From a checkpoint of a small transformer trained on Wikipedia: width 192.
MLP neurons of a small language model. Each row is named by its layer, matrix (down: output weights) and neuron, and shows model dimensions 0-191. Each number is 128 + 24 x the weight over its row's rms, rounded and kept within 0 to 255. Numbers have three digits each. A neuron's up and down rows have the sign that makes its largest values positive.
After each neuron's rows, "fires before" lists the tokens most often just after its 100 highest values on Wikipedia text that the model never trained on.

L12.down209:158155137167151138108147132112103122135119162172165159120159107132158105137168135150154133126153129136121069167163151087143120135090149103116167126167079110133114129150146116155138092103098161111143094131134116157121107120113133117113099114104116117122101116142078135161095074155060148099128128174144086096137138137153118117113142142109154129135130136156110137115135139122137179134096129099133105155136100146153121140111111084169117116161135120111137106144082137103078088132109127123129156113135116130120195135114145188100148086122146124161147135150104130112137121148115108116
fires before: ",", ":", ".", ")", " season"

L3.down14:149132114090118152089131111129150141112112142098142141126136090107164153129138103137138120116196130164158079177134136150150152098134159118144141093157146120097132129147155154127081113120103117091089090146128137108164143116110116116150087124120143144150100132119138129157146125097178127131143146149107147143144143155146125117115203129136064143165126109157152126133088128133121104137175159150103149153124121180143111122127172112159112131104113093105154122128111172118118157139155103112092089109097132158122096114112130171139089158132146166116147103120128139124103119146078152113
fires before: " |", "–"

L5.down420:134142128148086117131164153105114142185109129181145163164097123134099143109094151140117114085097129078121099165184124116143125133120132101135142168115139101115113090143125083101143133113144123124144135120122117136124102129113155157103116128104090111165126124107084116119096122123142107147148155106099138127137112142184137126168195101151128173105165141149114126118112095129097102140157104151153117114126112185112075139138186084119144165131150146143140145128128150099148141137094101128099103116090156136117144138119178162125096120108078120097139123120128131149110130142105149123
fires before: "istry", "ister", "or", "i", "is", "ing"

L12.down404:117139120092161109138104124125123094115118135090142115121147116111107117119114128123118094128157154168112083124144122087127141143122197139108151070122168144152122141106106130127169125109162134143126129142174153136155154113143107098195138155129095131128111192139108194134098110129116096131120115112121146089128112138123099138105148124140126107136119170137162094107119116096153167156070162133134145152153137146090167122097122101098142102113114125119147128165137113139131150118136141172112156120071124166133119127184123110147146129169153109136128107155158101151147132141080104116
fires before: " |", ",", ")", ".", " –"

L5.down400:094078155174120132094081147158091163101157136170121185134162115112096148135137095090134108140144122090150155104139101124111146105092148135142161163116129140129111150204131144152138113126164159097121191130118125187121147117119083146166127138111116166097137157154097139108120095142118126148121111130110154138124151126134115087102129150113159143067153097094099093117118165127114141108104134118132149114097133108132153126137144105142149113134158133107124168144119135142159135151114138128145140121173121120125158149157115112133132146126128131161132108092103119112137116170142126188
fires before: " |", " (", "%", " UTC", ".", ")"

L7.down217:128095136130118156140151161126157104138098160107133140066191141139095150103145075147133130129128129135106041125093088136158151147122111143116102121128148087078138101151143139131148072132076096130139137154141193121143099110125118129148125136155170097129097114123097100140158133127149110122100118132104104146110135110096111111154135116137119109112126119153154139088143119124141154158111155158160125136159129132150161148118124172128131097150163123133111139138120144147118139118077109116159100152130105102109112151166132128145132136171128137123115132161136136136130101201100167150
fires before: "–", " |", "-"

L2.down384:154108125136114122115106172130153109136126116141104124129125132102107099101131121098170143114148155152160135124103139077150126101137140094141125166130120113112145143110138160134155104134160091128161109087124081075149094127142136104126087149129151130118125123134127130134118156114134148147160163111145116109118089154143121142178139129108130089108159123134133128131113102104099141059085125095116135178085129076143146138100145131162099118111107142101130132138110162170160155116063142128134167111085148111142171079104064117119166152119146154144119124145133096121129171132122086131
fires before: " |"

L7.down174:131120107131123139114103146108080086098131160127091102115124145097057088147153109154140120107090087121129123126176105115174148139166104126104137119136154100163126137097091154133112150136139088158121143129110132105085133144179122140116128091141161139126141133086146115110117091136132112141158145129150149158099153091143123139169176126131149126150112101131135151103115131154112125084131112132146122136153127143096098141148124133156056124088123177110114111148122124173124106162161115122129134138114119087180122094128158160138161089106136155147144151113118155140134104086110160145
fires before: "ad", "at", "ost", "an", "op", "are"

L6.down185:136127086088091110123155131127077152096100103182141145149129177119125126142138138116134094135094161160154124129086131125139148102134129124156111164114126103128156130159117113144138080095104103148111115146115137130082107156126151122108132138105113139094167093085133124125180159113108141137104141129114124124143124165084146147149117135120139137139145162142193199145137112151086136087144147171107145136130117126131133129118116156148144130151172071098149147158163089093148131123126133119135163165124108114154123113093082138148145137128164129104143167106153147134172139127099114132
fires before: ",", ".", ")", "\n", ");"

L12.down427:147111142128168121147120137126115123182151174129108123120109156122104097118167138177121102109127141136116109167150139168152110115134139130145158145137134136129126121096113113129141113136183112129151132143108103136147136124161129096145109116186141110163057121144120097151158116147105176108138079117148140131098078092093148103133131094077085093158155122090115122109127151144163120159133128127098131040145106141137124124113087154139073169121144158153125121103169114125129108148126128140127096130148144132145130105123123119137134128118100113136125161116126108120124139139072171168
fires before: ".", ",", " and"

L8.down6:143121152165194118130131120126121126141169177154077091095149135136135138137102149104103160112132135122138116140126109125156158112118138148131087156134158109173136111129157165110161149133099115126132128137121108141071141146123112073162152126139113156126081115123141138155140097087153122104097093141119127170098161169075166172145119129160141111126093138114163118162136131080150126126117140074117125124133130166138147092135151111159116109109132142113127156099109147108116075113111148121144125168154135096076116117116133165125148103125164157136129134147093146097138095111120159095
fires before: "S", ":", "ship", "N", "W", " of"

L12.down166:140103108146141104159137130101158098153113132143120092128106130159117166164137146139117102167132152149153115149139135107141136113120088166133125106102129140132121124087132142123129143141159125091111090135124174090112171126171132121154128107151136105101136106140115138153131153181106100132144156100102093098176099148085133105118077115144112108147121105137133077131112145152109151131139153150153112124122152136101103136143157141124134146143133145131151156144105153133150102160100156157119108132083090157143066149154077162161153142059136155113144132120168148148105153179146130176
fires before: "ed", "ing", "e", "es", "est"

L3.down50:125141127120163101151135128140106088089142130137123124126123133144111089163077157115119109127125133102163120080141181167159122091106179145127122142135114107161176154163149153112122133117107113107154098145115145113112071134103131139134133106146128128136131097086094123124110109108104131114135168111093105119116173176113126102155156135168085107127111144116088152117124128163115104138167133147125169127119128146121139169159144132147092135116150082115095126159100161132116157130086169141147104139157141122144164160101122119151097106147078111137110135144109103119099162157114172174
fires before: " is", " was", "ze", "O", "."

L5.down256:140119157104129159148124134148139124132154121143158136182120144101110083094186177138173143121070144135130143153112134146146111114135150097126113126115147119143164112118079118171114147090184113145096076129146138140133148117130117136104179094144179126164106102184083153113120118134106142142101122161145088110141111123107180125105151134104126125135123125145139092152132094136142119116134133138123141106137115097121111110148101104133182122131146158124107124119108102114160106160130132130127119114151107167157136173146168127145061133098126125098110157124136116130184086125118108138
fires before: " |", " (", "\n", " and"

L8.down453:147178143137137104131123111160158083126126116101121148155189097120117132126083113131162092123129127150103134149141130140140090129109156152108149091110141107108148113126135107113138133095161120116157136146183107149165169131158152154128108143102151123141075119099139096135122140142147112146128116126131091116169109131092171145126104137132077125092124119103110173123122137137102177119140110105093147130137146151142143169082109156115176140128130133129128137124139043129124135134137144110125127188135120150138136086125101106114091136111139167102133128101145087131129086140091181164
fires before: " |", "–", ".", "-", ":", ","

L7.down112:160176106151094130120086117157105087114125106123107176140139123158079109157160140146111144106103110117090153156109110127155126160155130134101099143110147132161115122121088132134109130128174120101133126161142136122152090107154130103120135143117123137137084162127157162116115183118136125178136154114106139126102165092177174138126115182148107058146084117117122134115139136114119162095097130128171113128191172124147170135101140117106099114130128103144107134144112117124153149161151143113135126147104103113129121104188150106110162141139137107154128093094135116143122108117141110129
fires before: "\n", "ing", "ied"

L12.down414:117111113114140136160143129106090157136106126154123115160110120131099125133130126117157123149128133139132097181099108156172140134128123109140147093144107136122082167109100108166079102111189153155091097133091136181115149120106091125156153115157154105147144140083116115130106143107098117111133164138108177145145110139137132160129130117137188107108134098136134154159117119123103117164102088156127137119082153125133132165125126128116087117148167166109094142143138092123140120099138109145146162144137111109129155121142178074117164110115106133110099166161136180134163119163167106133
fires before: " |", "ott"

L7.down86:119165121122088150117140123142101094105094132131157141144124099118148140125165129110131122150106106161091106136143113153097167130073111151134145093147150111116125109160108119163132093118173150091142129136127155136138113149187100128103119105116116106140142171120149109063142142128144136114153157102146133147097135149095125131163117126094111115147135103168092134172158159065116135123074094127158107175131129146111134119110138115105154146108125140100174106164117135151122145113152149149175141123102093116134083121100143150133117130145127079158102143107131076178121117168129133129
fires before: "\n", "e", "play", "m", " the", "app"

L5.down416:125098134145108111105151162109153162079155126152122104134148122136118147107151118140126149134148117161094142139093112160141139111154144177101149113144138155099138087175092105146076130130139150120110143103153126138143144159146166155165101139153158092139149112144140170102121124156154159149110154156125094096103093100106096128106141107162098139111159113095126138103155114135107135111109181148149144085117093097118107171146134135166104176177139154130066113095131154121114138109122143130149099135106167171120117142114103078137114100140129138168104100133111108120128155132103115137
fires before: " as", "les", "O", "are", "ing"

L12.down454:120103133190096106101129156108108184119133114151122145116114137120162145112137104137120158142108163133139094107152114128152147170130125142097162136152134152149094156123150088122156119089106115124098183111155111141133104112122097129145147121119167100080079141125154093134170147085136135067136138125126082124131116119114127124132138121132103151147110160144156107111147130139147112151121123136085151147106074114115190142156117160149131113146114146124123112164179159115078125127147082095142138138084108128135119099115143171130125070161166108154155119120105116115116143125116099114
fires before: " of", " for", "="

L5.down100:147167122129149131128151102121120152110138117110102160140104129138100173182113121128110119089105158114075093153072076121131099156145164137121109115128113118082100139125141081096124107101082146140106112128110127132089145119127102111134100113119118115150105105164131116126168173131101124118122156101131141140113115126130110112128140105120179088111120153114128132124132128110115198067152156130119146139154117111146135142185148110138107105086113128163153139136113148111146146208129156121109101147122149149153084115143138088140156140139122094065128127164126124138110131125153145129
fires before: " as", "ing", "ate", "ative", "ated", "ices"

L3.down145:133146169106104157117118141119145145145139117134091108128171086138175146154136078150148121162138188100134138118170095172134138180121150113133123133119101141157084119072153096106151138128158091106092136138120135089115132095076150138174120090085177083075118125088111107091108095108129150123138159158139085143141149135124106105096145134121129140130108174129155128161113116121099123113142148145092127115139160113148151126129123127136147116136147129110127136116135115145135142166111119120128141139176117144163155153127104104139108135116119160133122144108123169121075125084087129139
fires before: " |", ",", ".", ":"

L7.down349:191148089178148124136114178128073139146152153176137140134115140145103115146145130084166110124111138158129110126120136093132097161127151099132151163098162152107109113132111094164118149079162135132121108118109101120100126138118117108104066141128150113143083129157128162105131130142147130165133177137142114138129097084108081119155131147116194142123159113154117149129154135155142130135138140083161117133124121094118147068134129152099116130125149148130160118119084102089104113138129140097164141100145114128158110162106087128085149093120139117120137113148128116144148112164129132154
fires before: "ing", "s", "al", "ers", "ress", "es"

L12.down332:085127125177148081090130116136135108119179141144154165113138131123136104116147147128178154120102084104115100145143125111122103162128134128114153112113110136158144126117154086113145141112113130065113107136136134142135112124117166142183109121147096146142155118113116093120156147171134066131087125174127114099170128177178145156139147121104100134100137147145124128103119128116088102135084141121103138204131127107102123118127112134147168111167154093080128106157121130122087122142118143149109133134137123110132166083121109118147119078147156113138128107145128150132085133162108107115
fires before: ",", "s", " the"

L2.down22:165162155126117106146143205096088090151136162097092114102135152145146092110119140140111111102160138098136142155134124133123113097129130162119150130116143122133118099138152102106083115114114105140156105110095107109137139129146173118114101145112140145086123167130094142126111169161156128123142132122118104098180204133122131086120094083127137096110137144157120095156133107157146129151189118159114108086140095150117131138116123104145097141127171128155085153137160087120134123136115103135096089115150110121147108147119134110087112115121114172166111106120113127145137172146113152123
fires before: "S", "ast", "A"